From a checkpoint of a small transformer trained on Wikipedia.
Architecture: rotary positions, no biases in attention or MLP, untied embeddings, capped logits.
MLP neurons of a small language model. Each row is named by its layer, matrix (down: output weights) and neuron, and shows model dimensions 0-223. Each number is 128 + 24 x the weight over its row's rms, rounded and kept within 0 to 255. Numbers have three digits each. A neuron's up and down rows have the sign that makes its largest values positive.
A block is one neuron, or neurons of one layer that tend to fire together. After each block is what it responds to, as a language model described it from the Wikipedia text at the highest values.

L8.down181:135109087113125125126120144106126157119094149108146110117107123091129160137120084132107107114151125133145146141119126081171137114105145211088170123162098150142079176114131129116138148117129119150131143138096108139101130114136122138120135138121107109093164130135095144149127161129096124128121124096138152119155123207141140100132138125103139179139132127106134081155124148105163106111168137159140134152147101117082109086148111148135095138125155121084120099118134134174105111159148088127122124143141099101140166147155136136155161134130131151145118124165115139111107099085125094075111127129166099107137128139134100127138109204137166110140126101131112133166198152159111118153125
L8.down187:182140118151107141151150120132096100134140110135108135191127148104092162142162112105121120113111142109124156154142109146142067111129125133123103100134115107089100115091123137147094122114131123127146117117123164112124105118117100086110143127126120160090135171126094161108108164133152195138114124162159188097140157155133125139115124122098126128148099131177101146106134150190138132157072103144084106140158094073139142137098117076124151118097102130164102137140099160102121136142134124135157147177108143139140106130155117108161083141112122118134134139110145169115099120147139093144147127119127103119143127126204127105141104147140154139129105112089118105102157134153173124127134
L8.down222:132127115150157118088137086128106107133169185158106134130137129171087140083160103154109136094138167151180150148126142123089161080175120142098117137161146111117104131123154119119161142114135090083107172151176089133168174170121103115130141125113127136133140158111077096118106119126112172154143131113138153136118129129143149157119131149121143138138110125127134144089082086144129082100144119084112151120139099082095118124173132104115160117108134121160127154109132099143125126108150144140133104162123128107146165123137112150117136144146137147109096099157148121134143141118102135195123077134144132119119158130122144147096117172153147137103152067102138097121111113125092139119109
L8.down339:122142147129157107087133171151132167087105168173098143106086109108111136129120103128107128100137133104130124123145112123134171131177136151146119110103160161110129142157111090101131111158136095114152099140105138136155135149137148122098132107153108120126149123119091158085132127112112143135104149172132138105126158086133121138107116111119152114090165112155126093130098102097123114122130129108136099154136124182068102164109121104111102163111120132165117122085131160144133084160144106173122119138105106150153114149126111111163107136108126078122133148132101104164149111112114100146125115093114084152112093097123094085146096137138140119116121104086163169172123078114079141167169
Indefinite article "a"

L8.down163:125144134113132163141126164147135142153114091119165116140181125173153150141156117137163116100110117115127132136108139105091101124135055140172096151123122171096103149086128133130127147141152132112117134129157091117155143115123140170142149170115100097163143123156142123085108125149125107109082109151150163169124120159134122152111127113114113148143116131113132118112132159144109147115112124152107183112142121122102130111164126148123139141123134111134135200118146139120121104125184107098121169129146084161158155158099106145115076119116145123129120130142096135138114096118103109151131183134150143142114160142129050098156144125141169191132129071102129133088129172139134156142128
L8.down203:107138198072154117090157110159163160143171110105151165146131126131133131172154152112150096081122146146152137147157119115164158148141115132147114134128129088123155134128109124113106124164148150095117148142087128149103161106147136140105124139111145133126104174111094102102168115136101114133113179138116128139100147107056107126138128117175181138139105149124141133139105126163121085136169149144136131128169125154170139103111096109098095155143111089119127154141103139119129123167115137119136085115148146125149120161129135105113148130135108090129180108078132128145156109134127147104118127121114142114077146180121158070124156150142163113158105151106129163101113126136146145120155
L8.down327:156107114145160156101100141154110132100143137112155121122115091151123115123126168138117151100131161135124110158124150168075113131109141120086140162114148072149153151139096154101091140098137118125116107105123067117093153087099116115153120140191135134144140163150131129141117103149105088148158081110140125101129143124136122112130135134093145118095162124101114071114129161141115126079098147106117121149152156126116171128172143087124152133100143153122114109135125133171102160115148131135092101111128127081134153123092117152135148134112117138127157107092061147141104136085122188125096154142137179149149160132128114122141111168109143117114092119098173153155162108114109127119130
L8.down405:135173134123089170131129144146139132130137144091149143088117113084109110143117168105149081154112138133144132161124130095122119150161134090120112105116131090148112144114127132088117114118114152111125060145131103103121086128126107045134148116128090136099122157115152131140121135166115109129088131150149113118116144103104129128129152136126124162142111130112108152148138160094128139163125121139093137165139151124145100149161153140182123151133130122142082169126133109141156108127083115135137159183092118143137114120156104128124131186061125119182139085128096171125103146110127075163160129168107118149128156128141083157138128142094138142124175143137127125108078145153121138134101
Comma after names

L3.down22:130109145095095084150139092161084115143162123102095131111137113103159099145155132116106139127118139114111142134103102155099108122115162136191099155088093182090103134126117157125096115131121110136150157150132117134117129112091176160103133108121121089124124088158121126140124144126139091135130137185154141123118120120152129125137144145085122106181118110141137148097112111166126097194149143085117094131149153126106134150171132106152127123148164117146105091143167117088130118138111094166084167117101157117152078110140141088123096143107148098128091173122136130126104112102181151160120105141103123147112140122112133171101149099138128118111137094102114151099110117110143149121160
L3.down35:088098114154078083132090118134123122079145166102127127151104110175140144164142134134109127111162119122175127090167147146157136147136132079120112098084111126130151116105120125124128112155113109184116113097117107184075148190141165128128147162161127144129078115160135150111126114149107118112145147158144138124135123123129126135121142166089149150110097109142138110116170142121190121110113118073144089121119168121117144102106113127112110122205132123126106107100151122152138152156118123110132133126129166139140148105166131169088144165163102133109140153155113134125157146145108130112098084139130141147125137135091144108154133132122119106165128170153143162156086124124131138157109
L3.down56:154146105132110111117084138139157127159174145102141123132132118169150113155126129148151126129130127101104161098128102111116143146098124108142139120106160096131155128146099135126104142105138106135138123052111105170072186094132115160134093152126126128109088122157147151133141114117097106181119094105145136153121125113140122147113096160163152115119089131164074151149120133134146119129143127095127122134130148131128128139111088170142087166105108146116149102111151111107122171129146094090107146130112142152162139097120078133117168157161136163121093140120127088153119111133108126127115158111070146095063158092096170131086103110175150150138082117097124122111127133140132129147129
L3.down66:100146154149110121151160141096106118131163155148155115126146138150142114133120164109122110114114161135130137127117151117099142187152116142155121128117159161125160120114130101120107174076137157110132109078109152125132109139118093128113118149107121065107143122163121143113112116108049162171112136141155113126080133148103119097100132141133149133107133135111128174070118126094126150096120134108139132115182103149151137120137182137094105148104148114158163156129124108130128092155140119134143107122126093150156124149192126143135137114128103169190102103135122156128145080141094119106109083169093109157155085137128111135118136106174116082110137144166128139139126137117110109118159
L3.down88:173117142133138137124107114146126127156142137143097155126136105153106135140075108118115156132129132119132102142097094154112153082103170159158133127177118094096153129117161135148157132083102130202152157154118141102124115149136138163118130125149100129195124110104112135121128149179130156130105148149129138104117132123124117124112136142125110102128175125200141126091140152109161138080136108143119127126134109136105151136198105090129162117119134149151142124138113125152124101114096137088170123153121112125165130128164143119112103145106093194157136145120134076152089129097155150105173145168169111122131159145122098140097133143110081142141127072136120130149132093149121124126139
L3.down130:134108124109141154123089149190115135097184151133108117094138127101090119108131134143112130147120137131132146128125148151140126139130137150116113100125136144127179112150099130110105114056135134145129124110092088135137099202085145156121099111095119110139155158134082091149130130159110132133135106126134120107120139133113150126090088128126099147106115125155082134106125168122151130097112107090106166173150137145114105100116152154124140140154131119122144157110152126132110127145125083129112076134132107122153130115116134122133156108110110138166076096156088188148167120142135141169102113109107154107067157098172150130150171148117134157113113133126078164122135089150131136074121
L3.down235:148177130104144088123147098144144178142186165135082151122134119122165159169150118142137097153092109081120138128096119119147110091123180111126170118079117123120106143137135149166113107123126121140108112121116166116141150156145149124093061116151103117093160153099125095108155111112138158121110123166123118131115133115126111155170138137109120143099163108102146118146134077177101152127139164110143108144092128149089143120150138116104127158157109114156112120174126128119122119103149133102131165109133137141119144170141154112088121151107152139142147145149136116164092120108127137104140141127141126092180201131160119123174101116131123139153119113150104129150129122149170120170084
L3.down242:124152140141138094183113096150167155136151122137084129115152113152161088142161129093157118120169106112136133146184160141138111100080101141177131138185159120122138133131105124083139135139157131122107140113173102137094103133144121136134139135125149122182079150084149165143119120117104148135114112132175111116109154150116135158154153133092128145159129141138142126180132138142136140123120127087135124140111140138149128185179138100106122125113104187114113122111121090104130109124114129156138133132149080110135137156146108079132153110134130111111122159141135167122190145116107125134069116138117147166095147133153146114120125089111101098156130151174131091094123116101117112098170
L3.down321:137120129126144109153143142151101124160158144145134147139159116159090166107124136122132142096157111124098130136148107082129133147125105132148133101161147127129078139150163119156151125136129114151103102140106131110157125149175157107118107164113139141186113138112128140112183104092070145158130141120121134120132149158130134134104126084082169086145158132117158137111126097093138095133126093067161098149125122121131130097158144142125113162143116185147140138089102124111130156128159124097162158091154135087139165140145080106087131159119116117140127123130130124129125111179132121123154127149116093128079164125114153151166132145071149091115114165167068151110132108123100141155154
L3.down332:118158122168170102153123114128139140144133125126127097114117132120130096162133158143153142113109168146120071177147095111160137064127096149192125092133107121128134115135125126116105159144105179128151150149098070129090110149156095163147121110134114116156072105131153129091106109068152133124123128136129102122093162126135117132076154133126141101125188092130143072126133134098096122128055132148105083131143143119111137136131128141102096145137117135099115122126117139132182152096106153095096085137138086151140147135117135131121123108122113130144118101177106152148087133133142167071174111126163133154149153111131119144129142130142139121129115119116118137161136130108104125126138
L3.down335:112132098124158138129086121138129132141135127120088137096141143163188167078126157158137130131138166118126144121124102111110117129179113143138126098115161125109136116146141140116100143158105133131101150143092125111123101087117164092106146152111111128141141140099139143071100096073093135101133182149119091129185140111134090115138100164170113086094135117137134143106116122122168153091099140112118138103119153084116137108094138109078147143106128171132134109153172142126107156103128122139090122124159115158133128130108125127178151167120151131121105135147144071124069085081168134107126110099111107139126145117095090117101124109110138161113107127129138123145129100127123183160132
L3.down386:101138124097112130135096085105096150115141158160152119122153129155121091100091152110158076168153162106149116108098111159105113133168127103135127133094102134113109115160119141120098117110152110110165135170138094105100161140116084171132149136152109118157080123131111087137142122088136094142114114099126109154143142093122125132132183142084125096145090127160118096185141152171095104149138092122118149130137123139156105144161162123110129098088121146130119097092159102143125115100187135152135133122127099147107137119115137128125132142159129127150117151147145151075131147123114128109125128095121125160102091070118129081135114149083119151134174086126129135179129105096119125114103
L3.down402:089138138149119103175129119133130121096120151134103101101115093127094125102128117120150121132119107119130067170122138110130105130118130139112130119162118146107103093128141151152066157119188076132098151120126121116133119123159097128098084163098146081158087128149132158105130167085098121133123127129160147102148142168129101135074081126107130127165139113120156155108100144130123154113135136120161140116178115120060128111140165153149113151114141109133168120130139074118131115135122121135136121121155163122203132155170131124150138129139088108133118115145184176116104159083132100095159136103123159101143104141119123149105153125094129081128119126151145133126133095131135098113111
L3.down413:113174110135137117146180119127087142119161151129124162127102141154134120112077128138132109123151176165119118100139147111178108147133129147154136095137121089103147159123139134148120147172148179157088138121133096125092127110130157176115119135117121135119111110119141153147149128146133173154146138119107131143090115113159137117127114137103098142145077135142157167116138119108128100160099083109100154122104149140153149127156189122089146119163120103137105086115117124118117111154156141073149107118085111170153109069139119143126085131116093102122080129141174115128084134119143098132137114091123108119100102138161134122131079106110077137101114123177143101097131120132102091142102
L3.down433:119087130089113133189120102081151148127147134120096158152119143113113146136108072130123127121114144110169126132152173144135114095152151130087121133133160157106118142127129136125126122138097112156142126119111082141123071165156132108094106055126123108137110106138121162113139099153103146137144137150119120159142157170127133106120100125123135134117166127152124148119103126073083137104134144101160129135125084155168116080130119138120180145165134107139188151149116097140156145120143102136149091145099135135168085137131144128120110138135119119153066117115141100179160133099128135122141121119109084132122129128136125166117134113105123141135099070170118098156134136171116108085173
L3.down446:165123102094120108142115095141116210152108157123119138088164107109113117091119112126118157119126132093087086129110084139142105127139111149140119125137148130121169125106165148087115158152133090164076136100117109097131169144120128160172177111129133124120154092106104136175152130085113145115122128123147143112138134127134136098129159153111112127090088133132166118150083124180140123142161140115156127117154138101106145122154093147139102094120172082115149085125144156130124092110147130100103116121157104128138100163140136133130144117097138112141097094130137125117135055104141116145149148108169129090116168166155129101138154141102122135139159133128106158126068119153100115125126
List-final connectors

L4.down238:114136099136149103170160109181164144125093114124158101144109084119116127142124118075118091188135136167097143151138126143106072157135105117167100119164166122140106171113135162132092097149121160121131135120166135118134116119098125145088108118125114143080063170119125123094124108098134148113144153109099135118112159151095117162118125130110148110143109176124137132162110138148071141146143116133118092133114151142120091101114153110098096078169109150113155149166141116136099187101120117101118132130109106091137162124116112123164126128104147146131141144134117131149139117130130134122107116103090154117140156150127092129112143148162113121154136103153086138099164123187130160094120
Joining word after a noun

L4.down70:116153120193132113161124133123084139129091093122138104115124139153140122097120141125124109098102124117119109125126138131149133099171134167137107105155120118134133147121080162131102128171124186108141115093119100129097092162136093143117115103086144112128141168137119139133112099124099146148122106095128128116152114119102117155126120123098145087132170159129141080161133116147126149139108130114116081157140114101154144160151143163088157090133162149112101039099183136129117127039129144102169104146088098078167141142134137130131125113140159112137134148118123131128128168158141140136137091133149144121156120125109152122081125140115085148126156112129103179150127142146107144121133
Opening quotes and apostrophes

L3.down70:148147167169123166100116141126120114060161165116098157153154164144152110063106124139156141131144107161109165150145173158133126137114144137137083093147115177155125107150135136079110130145101109128133104124159118155091083117144093118101116106109121100153158145106103154131141108122103149103122151135127180137147123128134141114136112107144142151122130095172100104149118168080133166127128092131066140126131116094156156141120126107135097171141116162091073098129145114114154106113123174131174127130088160108127127156148102114154134166185147130117107149119125141128111130121131124127134138103114108139162091084102122151132138133103118126104128077138114112167126126128115119117103
L3.down97:135160121130123132147131115149097187149146140104117126132176108102133121146146130115154149131157149148109093107146158092102160122112172126101142117137097108167208147088136117133150096140150166132134153129142122093140116148115143131114157109076147150126141071128146132115139110131117071142142084133120137093097165124128094109134139106138124144112155132130145154168132124170115087113099099119090184158130099118134105156147129137091141130155115132084096140121135133122124148108111131104147111155129130134119173130142170117109115108147093119136133175143122090093118148152148117141132167135120145104115129070113123106111101141180129115096112196102146118204145147130137147138129
L3.down106:109139128118118122151111076199113125107131138120127134110126074110123141124128152094122114109121138133124160088085159130109193159169116151176115056154127148134123078083150083152122150120076126149144101129161128120108099128155158068111166107140110119145154150118137151155146168107111160120149180099134105125125133130164099124127106103111140141169156138123102144110123092079140110177138124166069115141156125131124126106132140121097108160143129151129170117112129108136139139106146076132126126109139131122126157122146140139107131133118112141106101136158103115138149119115146101127091131124145127134129167111177149134086141142121123117096121101112148182139134144114101124100174
L3.down144:115135123146122166096094092137181157130133145082125158119147136159140120099120115089096166110134105124144170153120114072107152102151144111123130142159097151135187130067132166144085119152127138128138113127143152146127164129094146101125105123197149102087131118149152120112096115122146122153151083174113141099116107122139151127147144124128126140190099107089127110136083135117067078149141139137162126124100142125130119137098155076120145123089141130168167117139101106121081133139117109118138139130099124108169183101124103154124135133141117106144133131150120133109129135081135113080131115139100097119127126128089146146105119133113112102129137147144141136131148148060156137124113
L3.down148:136197133117129092126141134107143126147108151129152118149099154129105128170149148108153158149166132118158086168116128119121147098128146178121111156116126114132136106141113135115092144111121113116124127150150099152106116156149109111157137066120115130155054133086127122159139121171150118124149090141120096105128094122145117155135139133137139114095183165155165109168102110102125098122117090106121123154124084116151149183107138138078117124097142131138161126118132105134166124094149092130118147133145099145118138117131116125135099142130106154106082095126181158141146117156123108170117075145145128174132151080125127141120156101168111135137087150123143132159128125120083151069117
L3.down156:157135157120129120152101109161127141090124177100100177121124106119121117177092146124088156118073152112142114187115148203108132142123153172101154147143092130146132095122121144159166146134149147081138110146146110069129138134116108133114135131130132119124131113133129140101157133129131157141113116109111135183115100126147124139127103104136111126101147111155156133145104131141131139106123145179101182108084165085152112120152141116110123073106095134130119156120157081111145161142121126134160128152142133148135179132112108122090140136133145128132133115179144132140098140112079142091106145120128080129112089133135105127168110157090111097125111125152082100129169123094102129092123
L3.down190:101176151104169133124159095187086103136112123134108119116122141120084141133124130120136156096113118138144107139161169108115114135149110142161122144194174122135115116102137177107126113128106131108120156144117102127100085159110138125093130124102139129126093144117118103129150107107095138147134153129169140135090162149140150141122131071120138082116163124179109085120110081175101150126125117120113101136113090137094167169144105141115129170093100188126095106136119110140093125135103084102097097118128113152138149115151093138121120132105102150145098137104114138151140119148102096146156128122129128137145100138105112107122136178097142126134075129135152139185128094150081114119105
L3.down191:089153129180155121148113095122187090133115151112164111157106100118123116118092149109125121122165144118109113081121128087115081129137139154175113129135138131152115159141093077145126176166120101116136099159154133131140115115131157155132124135136136099140119121119128105143094132127140147114116093128172154110109141175128123110117134135161152141132150130146087142139135154116124091120110122161103112164112123120096171110141103122129113143118097161157041148137111122123155125089138107130097080161116118097166138140082151130125139174128124121127155098138127157144095131108113153111149144151152109100108117113199135164086156144114161161163123135089138120138115157090157126152100
L3.down219:139166083120092123162136171126122133118121112131109142126140139156120088161124090111138147141119132128128119128112141120121125136114148137104129111120143115177133131088145117124098138109093144088162131174103148059126113164133114157091106080076145107078117134142158126135138141109138107138109163167076135118143133144113105113170162126115156110115124192168120128186147117169128136104081116154148132131125142109154117167133162139102125098140084169169114099134105133084112153148115113119153093118138106130193130155147147142142136169100116139101131139147143108164118100160130109121147095125116174128170103171131108164134146152103119116124118138133141152148107152085105111120155
L3.down228:065130114123122128135115144147158101085125115088133099093129095126125110143152098127147139149122139102150140110119177106099137113161105141167140118139120118111053173168094139100091135136142125130158129126101088135089155151141138078099142131131099110152102095115135119141115155074102143138129158145147116135144110152139117136147102136129168138150125118128154119152174171108151120148150153126168161171143137134120146168101118105083148125147105138146100089147098115169131143117164163101115144114111157106139160116113094113085137128123098102136146103131125136114092178135145153126122075153148127140163147140087096117158119148105152090117111113147133118113148129170137162067136
L3.down274:103135121115119096125113180133111122119159111099099110151099118149153165181129138117129119165167150106142168116091132089112119115145161128124122094088142139135121142143144102138084138112181123135140129127167107141137112155137073134108146147119152105129125074163142110135083093094122125096146143102076116171127111111140115117128137136093136139173179140155124127123128145083083138122123128138135185101111123097111134204098126108085124105134171150147141128155144133118122158117166141138137145139099124166142139160147147116079111146110103148088111119131098145089133098134149114120152081150135109132183161135137122152130129154127122100115125087121118136103077136123093110106126
L3.down316:145130143171123144132160157093135101126106116101132136142141112141131065107114135102083146138125110146127127130130171110172097103134077147149134132124163175127183140169120093139213133103140136129120131123131100123129183110133145140120149109092140112130134116143127178125162105135135096134122147137140092082112111114104146130137150135130104127077143155158142130136127101103139140109129109127135102097110166129134100134138158160103113175086136102138106140104067131127114083112136147157095154127104132102157155107142181125084082157064122141119107126114132151173126150097107085102124141148132111085180120119125124121132141129147133105134128138100110156114101138081108130119122
L3.down379:132112135165141113145116152090128133105111143137147122102125121134127117152124125062108158157118116095154146146110134159157123107135130125109138158114105153133090138102102156105058164082126095110100097098132138092116120120110152152174107158134157150127099138175093113136114163121135136135102173113118125099124116151134111124109148153088122151123073159148110173134111116127137112086139104138135142119132136120129137097131117074100101107125120136134149124145072098112163114132156143143093111113103116107120086160146145128130099128091112072052144111140154113117163144139114116181149125100121106107168148117141119109139118120104187126152161115155165122133104150173101152094134
L3.down403:143140130136139111138130099141115172140144140147127144126176162099111141149095136162121148107127136139104144135112130090137113131089121142120148132144188104077106092074161131097112100195136160099091133105077102101113142161131165103127123155093174130131106156152120137136155139122107158133178120095079114091143131142116114113136129112160117110109124140125181106104123123157213148105130132130160103153134088140157121110106168080145104119132111175109096119133164132100126149147199134148130108140105124101148132128133128111115146124124110107153147156106141108125134107096126109106146141129096097124150105130159103102136116101153121142135145127114101111135135136128196153119105
L3.down408:089123109137114103125149129142109150135134146088127174156112141136118153141114124142132119108118145149122162139094144161127118112099132143175095105181125104107096149159096109106139146147123100120127111104154114121114149178117096150137101139119099120146100147134143163112124155113170129093118161160146139118107101163121142091139125130136140106096156141150165132144105101126132131095115142199174132154104103158130151143155149101125130127072134162152156110105116168125128153115153160113149101141092142097153124160119146154111133110127103116178085167129124190135166103141130114158102113134145118138110095104121128111141119113092084109129122140185102135151091096167102151103198
L3.down430:157144127111106129100068137141132116108104116117145197110130110118113146104129136144184125127136121100101067126145135143157113120157143134179122114119139140091136093118153130112076112106095145171101149120143124098120142132086148104147147094115160100107166153066087147102145129151101117140139137130110153127088151127168118107160136097116136107131141107102130162126121138116111100144127146093173140170102153162113129142165118128110134120176147108092131125131153136152084149082124100142120124112098097097121085130141194152118090130144126136110130149115159094109162114127110129114114121127119155128097145149175086110125110105107144120127143151099122135096126070105125088096132
Apostrophes and short function tokens